Part of a small language model's weights.
Size: width 384, 6 heads of 64, MLP 1152 GELU, vocabulary 2048.
MLP neurons of a small language model. Each row is named by its layer, matrix (up: input weights) and neuron, and shows model dimensions 144-239. Each number is 128 + 24 x the weight over its row's rms, rounded and kept within 0 to 255.
After each neuron's rows, "fires on" lists the tokens most often at its 100 highest values on Wikipedia text that the model never trained on.

L7.up246 [112 135 120 151 151 135 147 115 118  84 138  62 120  94 105 162 116 133 114 127 103 149 108 105 109 150  98 140 146 161 123 109 109 106 123 156  87  95 130 145 115 130 143  95 120 135 116 117 118 124 154 129 113 128 146 121 112 130 135 110 139  64 124 120  90 173 183 129 111 129 129 121 139 112 181 140 134 100 150 148  73 146  76 147 131 148 105 134 138 152 114 101  97 136 111 118]
fires on: "===", " =", "==", " =="

L5.up583 [121 106 162  89  85  90 110 153 154 126 147 132 106 155 134 177 122 160 123 107 133 133 119 111 115 138  89 106 127  71 103 134  95 143 100 152 109 115 146  78 142 135  97 144 134 104 140 102 138 119  98 151 115 140  87  98 134 116 111 118 150 143 174 117 118 153 132 169  90 131 130 136 109 115 122 141 123 148 121 103 119 142 140  70 133 142 109 209  94 156 120 115 157 142 139  94]
fires on: "ch", " |", "N", "al", "se"

L7.up359 [138 184 103 130 129 115 141 109 110 113 111 128 118 119 119 145 130  97 118 116 102 139 177 136 124 193 144 137 138 136 193 113 122 190 115 144  95 105 153 120 100  92 127 113 127 138 123 171 161 146 155 173 130 126 120 111 110 140 186 137  76  94 143  99 136 102 136 142 102 103 141 196  98 138 135 121 155 105 169 119 101 114 105 124 153 154 157 141 151 143 110  95 126 122 107 113]
fires on: " g", " at", " was", " G", " st"

L7.up423 [141 130 130 182 122 117 152 161 163 144 114 137  68 119 140 176 152 138 159 151 163 130 171 117 106 117 123 118 143 102 161 142 115  95 116 152 101  79 182 107 105  94  84 115 151 174 135 133  98 133 116 159 101 116  96 151 101 114  78 103 133 146 125 134 161  98 119 138 130 138 106 130 122 105 133 129 123 120 148 139 161 102  98 114  95  97 102 121 154 125 139 100  84 113 114 125]
fires on: " ", "s", "te"

L4.up43 [131 152 127 140 112 115 132 143 115 155 162 183 139 160 139 133  66 135 117 101 113 115 154 156 151 165 136 141 130 133 166 108 124 129 109 103 132 103 155 126 110 119 109 119 158 107 140 142 104 108 170 127 133 108 117  76 124 108 128  69 136 138 129 122 121  81 114 125 152 159  83 142 110 121 107 141 111 123  84  87 122 110 111 179 115  96  93 127 131 144 155 121  84 106 108 132]
fires on: "s", " so", " However", "ll", "x"

L4.up861 [140 120 125 101 162 135 151 132 121 145  86  90 120 115 104 112 122 100 143  80 157 120 118 101 105 107 112 153 172 148 137 123 165  91 112 124 119 150  90 158 140 114 146 185  77 131 119 125 156 126 132 107 154  94 138 123  85 181 119 126 140 119 125 139  98 144 136 150 129 158 128 160 115 134 137 118 169 122 153 106  55 153 151 122 131 136 145 138 137 113 155 153 118 176  89 142]
fires on: "ic", "st", "co", " dis", " As", "ai"

L7.up470 [208  97 107  86 129 155 150  70 117 127 103 129  90 125 157 140 173 140 153 144 146 105 127 167 111 138 129 118 128 188 124  95 167 127 141 117 171 174 141 120 121 139 154 100 128 146 106 111 104 124 101 141 143 136 104 105  58 123 156 135 137 143 146 135  94 134 103  97  99 164 106 117 114 137 126 163  87 131 144 162 137 126 109 137 156 131 137 114 131 159 122 159 130 124 148 161]
fires on: "-", "s", "–", " (", "_{", " "

L4.up856 [114 156 167 138 140 128 115 175 146 139 129 141 145 124 119  91 157  92 123  81 118 122 105 128 144 141 105  98 113 109 169 110 144 150 132 122 138 169 154 113 156  74 121 138 125 115 154 146 147 130 123 151 132 136 143 110 134 168 104 165 158 120 170 155 114 162 150  86 123 139 145 130 117  97 159 131 197 139 156 178  98 123 115 134 170  97 144  85 150 116 160 154 135 157 127  96]
fires on: "line", " sign", " South", " train", " back", " south"

L7.up1132 [111 158 140 111 151 146 113 138 111 100 112 119 157  98 151 112 134  78 154 118 127 177 122 172 127 144 146  97 109 166 134 126 152 148 140 115 118 157  80 105 120 109 178 121 162 127 101 140 108 147 100 131 164 126  79 136 119 136 121 147 100 112  96  95 124 137 147 117 154 144 119 148 102 135 139 121 136 157 130 119 136 110 154  94 136 170 169 149 119 144 110 134 114 148 117 109]
fires on: " W", "ic", " the", "os"

L4.up615 [137 103 161 111 177 123 105 169  85 117 134  92  85 109 142 134 146 110 125 125 135 116 132  90 130 149 133 136 155 164 146 107 113 138 148 169 143 153 140 148  94 138 108 105  92 131 148 146 154 123 149 101 161 135 173  99 130 122 138 168 124 113 118  99 126 115 102 149 121 134 109 112 175 124 125 100 153  52 113 161 135 124  87 142 116  97 136 185  92 147 128 123 111 115 132 125]
fires on: "ough", " because", " while", " where", "le"

L7.up1121 [153 134 103 134 146 120 102 161 192 122 144 120 133 129 141 121 153 131 202 105 144  90 150 130 137 104 134  85 105 118 112 166 140 143  81 119 117 131 120 103 133  61 116 112 131 143 161 124 142 132 114 118 109  94  86  99 129 160 110  77  98 123 135 120 153 124 123 133 142 159 140 111 118 154 118  99 126 117 153  81 121 122 163  80 140 131 116 164 120 162 145 108 132 102  95 119]
fires on: " ", " War", " Jo", "-", "\n", "ron"

L5.up655 [118 149 158  98 110 124 104 159 107 132 138  97 130 107 160 114 147 112 102 167  56 163 136 151 119 143 174 127 138 118 119 119 123 143 123 131 136 120 144 113 148 150 104 161 104 117 132 103 132 147 123 100  96 120 140 121 102  95 115 127 131 134 120 127 100 125 132 179 156 147 162 152 155 128 111 133 157 123 140 152  90 108 201 124 122 118 154 128 114  95 127 102 120 144 107 130]
fires on: "ed", " by", "point", "red", " as", " became"

L4.up735 [137 126 143 115 143 110 108 131 117 141  97 110 116 127 161 164 143 134 158 121 128 141 132 144 174 156 118 107 179 129 134 136 161 117 123 164 121  86 136 118 114 158 114 145 112 135 123 150 105 117  97 141 163 135 161 151 190 142  65  93  90 142 131 145 104 138 108 104 189  92 112 108 139  98 188 121 147 119 126 145 116  91 111 142 137 119  89 138 125 133 147 102  88 117 101  80]
fires on: "s", "v", "van"